python train.py --intermediate_size=512 --norm="rmsnorm" --init_std_down=0.00527 --optimizer="adamw" --beta1=0.9 --lr_head=0.00703 --schedule="wsd"
MLP neurons of a small language model. Each row is named by its layer, matrix (gate and up: input weights) and neuron, and shows model dimensions 64-127. Each number is 128 + 32 x the weight over its row's rms, rounded and kept within 0 to 255. A neuron's up and down rows have the sign that makes its largest values positive.
A block is one neuron, or neurons of one layer that tend to fire together. Before each block is what it responds to, as a language model described it from the Wikipedia text at the highest values.

High as modifier
L3.gate18 [102 161 109 157 139 181 167 152 135 135 202  97 169 101 146 142  76  64 107 141 148 158 217  99 109  94 117 145 138 130  90  85 148 170 125 146  81 149 177 137 130  99  86  99 176 203 163 122 136 144 125 142 121  84 166 107 138 108 126 161 130 156 178  61]
L3.up18 [163 123 126 111  92 131 132 169 140 100 158  92  64 142 156 144 129 114 125 162 100 101 124 132 127 168 109 117 157  72 117 105 130 180 102 159 155 179 132  78  99  72 163  61 129 106 149 156 137 100 105 101 104 114 117 122  52  94  98 124  92  44 116 166]
L3.gate61 [179 113 162 145  94 143 125 145 131 100 123 134 115 160 148 115 125 131 113 153 149 139 109  70  92 170 178 130 167 119 153 122  64 150  92  66 164 139 125 138  78 126 175 127 141 119 135 125 163 176 128 122  77 124  87 135 170  70  88 191 160  84 138 179]
L3.up61 [129 138 124  83  85 147 151 121 119 130 117 149  89 116 162 181 168 134  97 128  97  89  67  35 100 102 116 138 137 112 126 159 104 158  96 134 180 141  96 131 103 162 121  53  85 138 108 100 162 153 145 174  81 169  82  99 106  77 109 115 120  86  95 147]
L3.gate62 [ 86 141 157 157 114  78 149 112 142 192 147 102 189 126 144 127  93 117 118  39 164 167 143 114 102 134 116 121 123  58 127 152  87 144 138 128 113 142 129 107  98 107 137  70 120 112 128 105 193 161 126  89 134 165 148 171 165 160 123 186 151  77 128 129]
L3.up62 [141 114 125 104 194 109 144 126 143 179 126 124 126 119 106 171 126  78  89  81 184 167 167  86 126 120 150 129 141  76 161  98 133 160 147 110 135 105 130  82 161 129 145 121 130 144  90 205 119 154 120  88 120 145  85 161 140 139  73 170 146 130 169 115]
L3.gate182 [142 120 153 100 160 146 115 161 105 115  92 164 149 158 132 132 129  60 125 150 146 140 122 136  92 156 120 101 101 159 156 155 144 202  84  77 154 123 104 143 188 141 130  73 165  77 160 168 126 129  70 109 174 127  96 174  63 179 114 115 112 151 177 138]
L3.up182 [114 107 109 111 143 163  89 149 101 115 157  98 129 110  81 175 145 100 155  89  89 136 110 125 154 126  80 164 116 109 104  78 143 102 149  55 104 111 101 150 141  98 113 141 179 147 116 128 139 121 122  60 108 149 166  92 126 161 115 162  71  84 130 129]
L3.gate211 [116  21 181 152 115 142 172  98 124 155 113 114 119  30 159  72 122 145 147 134 121 186 129 155 120 144  90 139 111 154 152 112 198 140 125 166 137 148 168 107 133  89  76 139 118 156 141 122 120 128 164 111 157  87 150 114  75 178 128  98  63  73 135 157]
L3.up211 [115 154 116 183 118  62 171 131 135 117  82 143 123 124 108 152 166 120 155  90 150 125 134  53 149  80  90 160 139 104 177 159 162 103 124  96 117 126 133 124 172 171 173  72 142 113 147 123 109 119 112 135 119 136 149 117 120  98 166 110 137 133 154 174]
L3.gate319 [177  99 105  34 163 139 141 110 161  72 151 145 110 186  89 121  98  58 101 104 137  93 170 145 113  75 134  98 162  56 153  51  85 123 117 176 101 111  91 185 138 146 128 144 160 114 150 152 160 123 112 184 149 115 152 112 196 109 141 169 155  85 107 112]
L3.up319 [119 105 123 140  91 120 127 111  79  79 109 126  64  72 123 108 128 142  62 130 126 173 199 120 119 130 106  85 141 112 138 160 126 107 116 155  93 125 119  98 198 171 123 127  71 122 140 100  89 116 157 132  86 155 134 114  99 152 155 102 122  58 153 109]
L3.gate395 [174 104 149 109 110  82 134 144 133 171 141 124 152 144 164 168 159 101  76 154 108 132  94  96 133 147 140 149 120  94 164 132 142 147  56 161 140 178 153  94 126 175 147 109 174 128  90 140 115 142 185  83 169  85  94 114 114 143  94 127 145 110 117  82]
L3.up395 [116  72  80 112 153 119 109 176 123 133 123 112 119 104  94  76  90 128  85 159 124 167  91 115 155 179 152 118 143 124 138  87 115 171 105 181 100 165 123  97 117 125 109 140 126 130 107 132 111 169 136 168 177  97 108  93 122 107  82 194 178 119 163 119]
L3.gate461 [114 112  54  78 169 190 100 146 133 168 126 158 162 110 141 150 152 135 187 102 151  98 111 143  82 111 150 139 162 207 190  81  73 195  81  97 176 163 169 120  96 143 159 103 123  99  62 158 144 105 102  94 125 100 110 135 106 164  96 150 204 137 148 149]
L3.up461 [147 163 114 106 173 167 118 120 173 129  91 119 128 156  93 188 127 134 128 148 178 126  73 115  47 152 107 112 133 105 113 128 183 123 114 124 123 104 175 159 105 133 135 143 112 128 117  63 164 111 180  85 156 151  82  74  95 162  70 216 127 100 200 114]

"High" and mid-word fragments
L2.gate6 [150 128 139 119 107  75 118 188 139 163 114 142 151 149 142 100 132  60 100 119  92  46 146 134  82  88 100 151 156  83 100  68  77 147 101  73 122 141 107 114 140 145 197 105 122 115 126 125 110 128 108  58 113  70 152  39 186 130 106 152  75 123 105 146]
L2.up6 [156  69  94 133 130  90  99 131  94 110 143 157 124 138 113  83 211 141 139  88 115 105 157 164 146  90 112 138  64 115 163 129 125 119 149 155 119 117 157 103 132 136 134 110 126  68 120 113 154 142 134 124 150 166 110  14  89 181 110  85 114 113 127 121]
L2.gate69 [164  80 127 146 180 153  86 179 104 142 178 164 148 148 173  89 136  96 138 144 131 128  95 138  91 116 100 153 161 109 164  99 120 146 133 107 106 172 158 174 147 160 157 141 159 149 161 176 125 142  54 158 196 106 143  93 136 135  88 176 183  75 101 113]
L2.up69 [137 193 102 101  71 150 142 123 142 167 115 133 142 132  95 135 139 136  74 126 138  94  99 123  62 125  65 129  99 183 145 123 144 105 101 106 160 108 163 143 135 167 169 150 180 150 148 131 105 153 112  88 109 141  97  86 156 187  91 147  41 140 120 128]
L2.gate243 [132 164 123 141 142 137 117 152 145 113 125  92 116 191 101 199 100 146 106 130  64  95 185 147 124 192 152 135 131 102 177  99 174 132 125 106 141 138 118 134 128 136 141 112  95 120 212 150  15 126  70 116 166 137 185 104 148 145 141 185 104 139 119 117]
L2.up243 [109  85 188 140 176 128 151 152 138 163 133 105 149 132 120 105 120 161 137 111 109 177 119 117 115 158 132 155 191  91  98 128  91 170 164  97 108 124  75  31 161 104  58 109  80 119 129 112  98 133 131 134 113 145  81 119 125 111 118 143 119 119 146 120]
L2.gate255 [130 186 168 165 134  98 148 162 132  89 121 135 161 152 159 147 133  72 111 159 117 127 159 128 112 128 180  98 137 112  97  99 130 174 142 120 134  95 161 102 164 123  86 155 143 112 125 148 125 173  98 108 146 133 130 131 141 104  85 126 119 190 173 142]
L2.up255 [119 106 124  47 187  93 151 105 116 123 107 144  44 197 162  82 121 155 125 112 156 139  56  78 120 126 150 116 136 132 125 115 149  91 134 182 111  92  69 120 128  49 172 116  85 142 104 113  90 175 130 144 142  70 153 134 153 154 156 101 181 150 185  73]
L2.gate262 [127 128 117 123 129 156  76 202 148 195 160 172 148  75 101 103 122 125  73 177 107 110 155 145 108 114  72 144 139  95 107 112 135 159 105  83 141 182 143  94 165 103 129 144 142 137 166 132 112 144 117 157 170 128 114 126 149 150 123 160 181  74  77 158]
L2.up262 [155 126 144 110 128  87  99  89  97 173 153 139 113 165  83 154 141 163 142  88 139  97  84 138  67 164 108 143 172 112 135  71  92 157 149 140 176 177  86  92 166 152 169 112 149 170 109  77 170 130 158 135 106  62 127 129  97 118 124 122 162 113  74 116]
L2.gate319 [166  82  72 148 181 155 132 116 109 108 147 188 126 126  84  62 167 173 146 170  95 155  43  96 123 114 137 151  94 137 100 136  64 167  68 143 112 191 162 132 111 105 135  98  89 149 102 116 108  96 155 158  90 140 134  67 133 141 115 123 173 145  91 102]
L2.up319 [187  78 138 122 121 166  45 101 138 101 191 102 134  63 106 163 104 116 109 141 187 149  97  90 146 117 146 151 174  66 165  89 118 153 135 125 140 133 157 163 115 180  84  91 139 119 131  66 107 163 134  98  97 104 163  78  92 169 136 153 136 125 153  93]
L2.gate487 [175 156 167 114 171 129 122 141 153 145 108 118 133 146 130 137 144 158  96 144 153 171  72  95 135 126 171 143 137 144 149 116  99 167  70 118 112 160  98  34  95 116 190 122 152 108  81 112  88 151 167 123 220 117 125 142 150 136  98 156 160 120 163 136]
L2.up487 [181 149 147 125 119 157  48  79 126 109 150 144 122 110 140 106 115 172  86 210  62 129 106 119 155 122  81 160 116 118 154 106 126 114 130 120 149 130 155 197 158 103 100 159 117 122 143 162 160 122 186  75 114 144 131  79 165 129  94 124 146  74 181 125]
L2.gate493 [155 139  96 149 107 161  98 135 146 100 153 157 139 143 149  61 142 142 120 158 145 125 139 157 116  83  64 110 160 126 127 126  69 136  78 157 129 160 176 108  88 203  60 145 190 165 154 141 146 128  69 149 174  39 139 114 111 103 128 158  83 139 123 132]
L2.up493 [105 133 176 114 155 188 134 160 141 136 119 172 144 113  92 122 105 135 165 105 146  98 102 129 119  98 193 125  99 117 150 115 146  77 103  95 129 138 106 110 120 109 144 120 135 134  75  58  89 169 122 185  80 120 160 137 184 137 137 147 148 154 156 171]

Adjective word endings
L6.gate355 [166 179 134 100 109  99 129 130 142  88 151 121  87 149 145 116 147  87  82 124 178 118 169 197  46 175 148 141 134  95 134  98 144 139 130 184 114 159 107  92 126  98 123 111 152 129 184 139  50 141 172  90 127  98 142 109 151 142  90 135  80 101 142 125]
L6.up355 [ 49 147 109 131 121 129 116 112 162 156 158 139 131 191 122 146 106  83 119 144 129 126 119  98 105 168 108 129 119  93 105  93 153 174 137  71 133 157  95  92 136 114 115  90 202 108 119  86 112 205 195  59 157 150 114 125  94  89  49 143  97 152 191 109]

Mid-word vowel-p fragments
L6.gate97 [140 102 125 103  79 224  70 159 154  63 115  89 150 107 195 117 156 163 130  76  96 106 192 146 108 157 132 148 154 139 118 133  92 139  95 113 107 140  97 147  57 154 168 127 126 152 119 175 122 125 135 125 158 109 193 138  31 147 103 155 103 134 119  99]
L6.up97 [131  84 191  95  57  83 118 172 129 165 152 104 105 100 160  89  93 150 109 131  95 164 142 153 108 155 126 113 155 126 144  97 190 130  79 141 102 117 145 156 165 148 128 130 124 161  74 137 204 148 152 142 138  90 107 144  88 129  71  92  55  75 180 127]

Sentence-opening prepositions
L6.gate467 [137  85 129 126 120 108 145 122 183 141 156 184 183  89 146  98 150 122 114 144 124 141 144 148 104 115  97 142 129 102 208  95 149 176  77 133 136 151 120  98 133  66  86 101 105 177 118 143  99 134  67  98 117 136 114 168 136 187 141 153 101  85 134 151]
L6.up467 [135 124 126 146 101 136 163 123 144 161 115 149 103 138  76  69 163 123  78 108 122 125 138 130 136  93 166  94 177 102 134 105 118 169 118 118  92 134 180  31 109 121 120  61  71 103 104 176 161 115 111 126 104 158 172 134 127 189 182 150 140  92 138 107]

Capital-letter word starts
L3.gate49 [115 170 158 148 155 168 173 144 152 115 126 126 115 145 166  67 141 113 117 142 123 148 122 128 171 161 141 109 117 132 105 132 114 173 157 154 133 105 107 121 174  88 118 174  64  89  92 100 136 139 134 133 140 111  97 177 130 147 155 118 100  83  93 203]
L3.up49 [123 178  90  86 137 182  80 172 126 161 161 153 145 119 137 176 121 195 141  97 126 172  72  87  95 146  86 138  86 115  93 136 103 213 105 155 127 116 127  96 125 134 104  94 117 102 127  64 157 135 192 132 181 117 156 128 153 173 126  88 120 104 100 183]
L3.gate260 [ 96 126 174 114 145 127 159 111 192  98 161 188 147 119 173 109 155 144 128 106 150  81 151 131 135 129 113  86 150  89 171 102  63 117 132 176 108 168 147 134 131 103 100 129 112 100 142 124  50 174 147 109 157  91 180 113 106 149 127 136  85 138 156 126]
L3.up260 [138 166 148 172 157 151 124 131 145 154  95 157 136  78 160 159 120 115 180 115 165 160 189  73 107 134 153 115 109 114 107 128 129  95 131  94  82 123 193 142  92 152  78 133 115 157 130  79  71  84 143 106  41 109 108 159 106 135 161 159 144 134 116 131]
L3.gate262 [154 101  64 167 112 107  67 104  93 147 111  92 170 137 157 152 111 143 150  87 152 119 121 126 101 124  77 126 173  51 168 135 124 152 127 112  98 128 137 150 162 121 109 167  74 123 173  85  77 152 155 150 101 106 165 103 144 108 137 181  95 110 164  88]
L3.up262 [138 179 134 117 139 175 156 147 160  81 157 133 177 170 117 174 125 165 107 156 125 115 127  68 167 162  84 122 150 129 121  96 103 182 163 130 144 144 175 112 130 149 105 130  84 119 108 140 136 160 176 152 116 133 156 123 141 116 138  83  90 177 141 162]
L3.gate282 [123 147 128 129 190 177  80 110 110 127 121 152 112 189  88 105 164 139 112  88  98 125  76 117  76  97 138 159 117  85  93 103 104 135 119  87 119 137  83 118 160 119 110 148  96  90  74  90  64 164 141 152 139 102 103  87  73 123  91 126 122  95  81 143]
L3.up282 [126 168 181 158 126 127 114 186 105 107 121 176 128 132 139 119 162  97  96  89  90 103 134 129  90 103 144 131 103 129  99 107 133 109 123 122  96 153  86 128 108 118 140  99 101  84 180 166 134 150 155 155 114  95 108 177  94 169 116 116  65 102  95 151]
L3.gate312 [145  83 158 141 169 122 163  94 129 128 121 154 170  98 192 109 139  79 141 145  96 119 133  53  78 122 183  73 208 117 150 134  86 174 152 124 115 174 146 143 130  96 108 130 144 116 126 147 100 131  54 117 106 167 114 149 140 173 134 178  86 141  96 127]
L3.up312 [ 71  99 147 111 148 124 119 118 172 132 105 132 116 112  91 154 153 143 129 143 173 132 136  99 161 128 148 118 118 124 109 115 111 127 146 146 114 125 189  92 200  82 111 128 185 179  99 108 105 119 147 162 168 160 120 196  53 126 168 130 153 124 193  96]
L3.gate369 [141  61 134  64 100 149  88 182 171 144 110 110 103 131 152 113 130  85 153 125 164  90 141 179  73 115 117 113  81 156 145 128 128 141 131 139 126 138 126 118 130  76  71  98 134 134  96  65 115 118 166 125 111 134 154 126 121 174 131 127 107 111 151 188]
L3.up369 [120 129 114 227 162 173 125  86 120  83 139 106 173 127 163 140 139 133  77 118  27 146  66 107 133  76 130 118 187  88 110 148 143 146 123 177 144 141  57 106 166 136 103 145 129 132 145  92  68 135  83 132 147 123 152 130 151  78 165  82 111 136 154 148]
L3.gate413 [144 148  97 143 177 182 100 153 103 134 167 162  91 110  99 128 125 159 153 130 161  76 138  90 138 171 153 166 122 124 134 124 128 148 127 108 132 201 128 122 141 138 181 116 139 142 151  89 139 180 181 134 176 100 150 136 123 150 133 133 111 105 147 175]
L3.up413 [147 123  86 126 119 108 177 143 188 146 129 150  88 147 122  46 121 129  83 100 124 138 111 148 120 211 122 125 120 163 115 125 130 145 156 156 108 112 145 149 144  99 128 125  88 154 117 108  66 130 152 148 133 116 179 121  77  89 143  89 166 180 119 180]
L3.gate509 [121 177 166 146 136 159 110 182 132 151 145 151 107 118 132 100 114 111 120 128 134 113 136 132 110 154  97 158 110  98 128 149 104 169 150 111 150 183 143  84 186 167 108 156 173 118 167 146  92 213  94 114 115  45 126 140  95 150  80 168 147 133 114 136]
L3.up509 [193 223 170  90 139 100 151  81 101 132 120 116 178 113 113 154 122 161 129 137 190 121 130 196 179  73 117 125 148 177 174 127 177 111  98  83 135 131 187 132 128 105 161  87 126  67 124 134 100 127  72 101 170  94 158 131 124 119 126 149 106 125 122  91]

Mid-word vowel-consonant fragments
L2.gate30 [128 152 106 133 118 157 102 143  87 116 102  90 104 197  72 186 115  91 106 140 124 148  84  95  77 170 140 143  98 170 140 141 182 158 103 159  69 168 134 160 132 177  98 131 143 157 131 165  80 148 160 152 181 132  85 157 130 132 188 157  89 109 105 135]
L2.up30 [156 125 132 161 133  97 143 124  94  83 121 139 142  80 167 201  92 109 164  91 185 150  57 126  84 166  80 147  90  95 145 142  85  67 112 139  84  84 132 150  97 182 150 188 136 135 167  58 150 149 106 146 112  89 145 130 150 170 167 197 122 148  98 131]
L2.gate39 [ 92 137 165 186  96 127 117 120 142  96  49 130 109 161 112 152 163 153 103  90 139 163  74 145 128 162 122 111 115 152 117 183 133 117 111  52 133 100 109  75 139 133 217  41 149 129 129 132 145  90 146 152 109 139 127 118  95 151 168 131  86 135 103 211]
L2.up39 [109 139 138 149 111 131  97 139 125 166 147  98  97 147  89 174 170 117 124  90 165  84 127 106 149 159 143 127 120 207 129 166 121 138 130  88 122 149 164  86 124 171 141 129 170 163  64  61 119 139 127 139 145 129 179 211  77  80 129 146 158 161 118 126]
L2.gate210 [ 99  51  63 150 105 116  93 133 118 131 131 100 176 110 112 131 120 155 142 109 126 119 126 162 124  71 134 138  84 136 152  93 108  83  78  83 113 151 147 145  92  90 160 112 174 129 153  94 175 125 139 179 144 130 149 147 110 105 147 121 129 167 149 162]
L2.up210 [ 66  80  77  95 105 137 115 174 141 111 199 125 103  78  63  94 155  94 123 137  78 147 106 103 170 161 144 139 129 114 188 128  82  90  97 132 103 167 154 126 125 140 113 179 134 120 145  93 152 124 146 206 145 167  96  97 116 127 118 168 157 150 123 111]
L2.gate215 [119 141 180 109 136 126 142 128 140  61 130  98 149 120 183  93 137  63 135 155 159 128 183 121  93  88  87 178 147 116 126 131  70  74 193 157  74 164 137 146 151 140 149 171  71  83 109 122 112 120 114  97 126  83 108 159 184  85 123 146 168 124 145 108]
L2.up215 [115 151  98 108  74 119 151 150 161 138 147 117 192  57 122 159  86 100 176  99  87 141  94 112 164 128 149 171 130 128 137 128  85  19 114  85 196 173 167 127 174 123 144 160 176 148  93 113 148 119 198  95 118  95 115 114 114 110  30 160 147 130 144  93]
L2.gate225 [141 120 124 130  96 109 116 189 162 145 105 138 119 145 110 114 137 131  87 166  90  96 156  22 134 174 118  63 158 177 166 100 117 148 190 133  90 116 163 110  94 138 176 155  94 122 101 119 107 154 127  99 121 150 159 190 139 160 111 136 169 131 127 154]
L2.up225 [130 183 129  97  96  67 120 120 129  56 105 143 119 121  98 163 163  82  61 110 187 132 174  68  68 158  31 143 112 133 145  67  64 132 114 102  90 142 166 122 100 104 130 155 134 152 131 136  98 139 180 185 124 111  79 117 123 143 138  85 115 153 123  87]
L2.gate252 [174  77 131 146 116 161 120  94 100  88  97 134 158 140  67 132 178 163 162 122 148 144 118 149 132 128  95 101  71 127 123 125  98 128 117 137 100 120 124 117 152 140 117 124  98 140 129  58 130 182 169  91 100  92 120 159 139 171 203 107 116 148 175 125]
L2.up252 [145  97 158 175 182 159 109 109 141 152 151 152 126 107 122 142 220 163 162 152 103 133 128  74  92 155 115  80 101 141 108 101 160  91 114  86  97  69 156 136 150 111 138 128 165 135 143 129 158 131 126 138 122 133 151 145 140 188 157 155 140 189 102 112]
L2.gate317 [132 134 118 128  45 175  77 126 117 129 114 142 152  82  83 111 109 146 115 105 159 130 142 158 125 120 148 116 131 174 123  67 135 147 112 139 108 112  81 128 128 114 171 177 146 147  83 210  57 139 182 134 114  91 120 147  70 140 104 212  88 209 100  96]
L2.up317 [130 134 120 152 159 132 166 140  78 104  95 129 129 141 146 147 140  99  72 111 138 126  92  43 160  97 190  82 123 131 213 115  95  92 112  96  20 100 101 149 101 141 120 134 187 143 112 157 114 128 136  82  91 125 167 157  94 118 157  88 144 121 177 143]
L2.gate460 [146 138  92 140  88 117 120 197 132 103  94 127 129 157 116 116 125 168 120 125 119 116 170 104 123 131 150  99 186 116  76 125 125 182 147 169 138 167 136  87 155 139 142  74 136 129 136  95 142 148 161 179 121  48 164 123 156 164 157 128 131 119 107 158]
L2.up460 [ 94  73 149 154 119 159 161 177 190 154 121 108 130 110 131 144 141 166 142 117 123 112 124  77 102 210 146 111 116 180 131 143 123 189 102 106 137  98 149 176 117 100 150 103 134 159  68 145 126 108 131 158 184 136 127 130 130  91 122 111 192 157 104 130]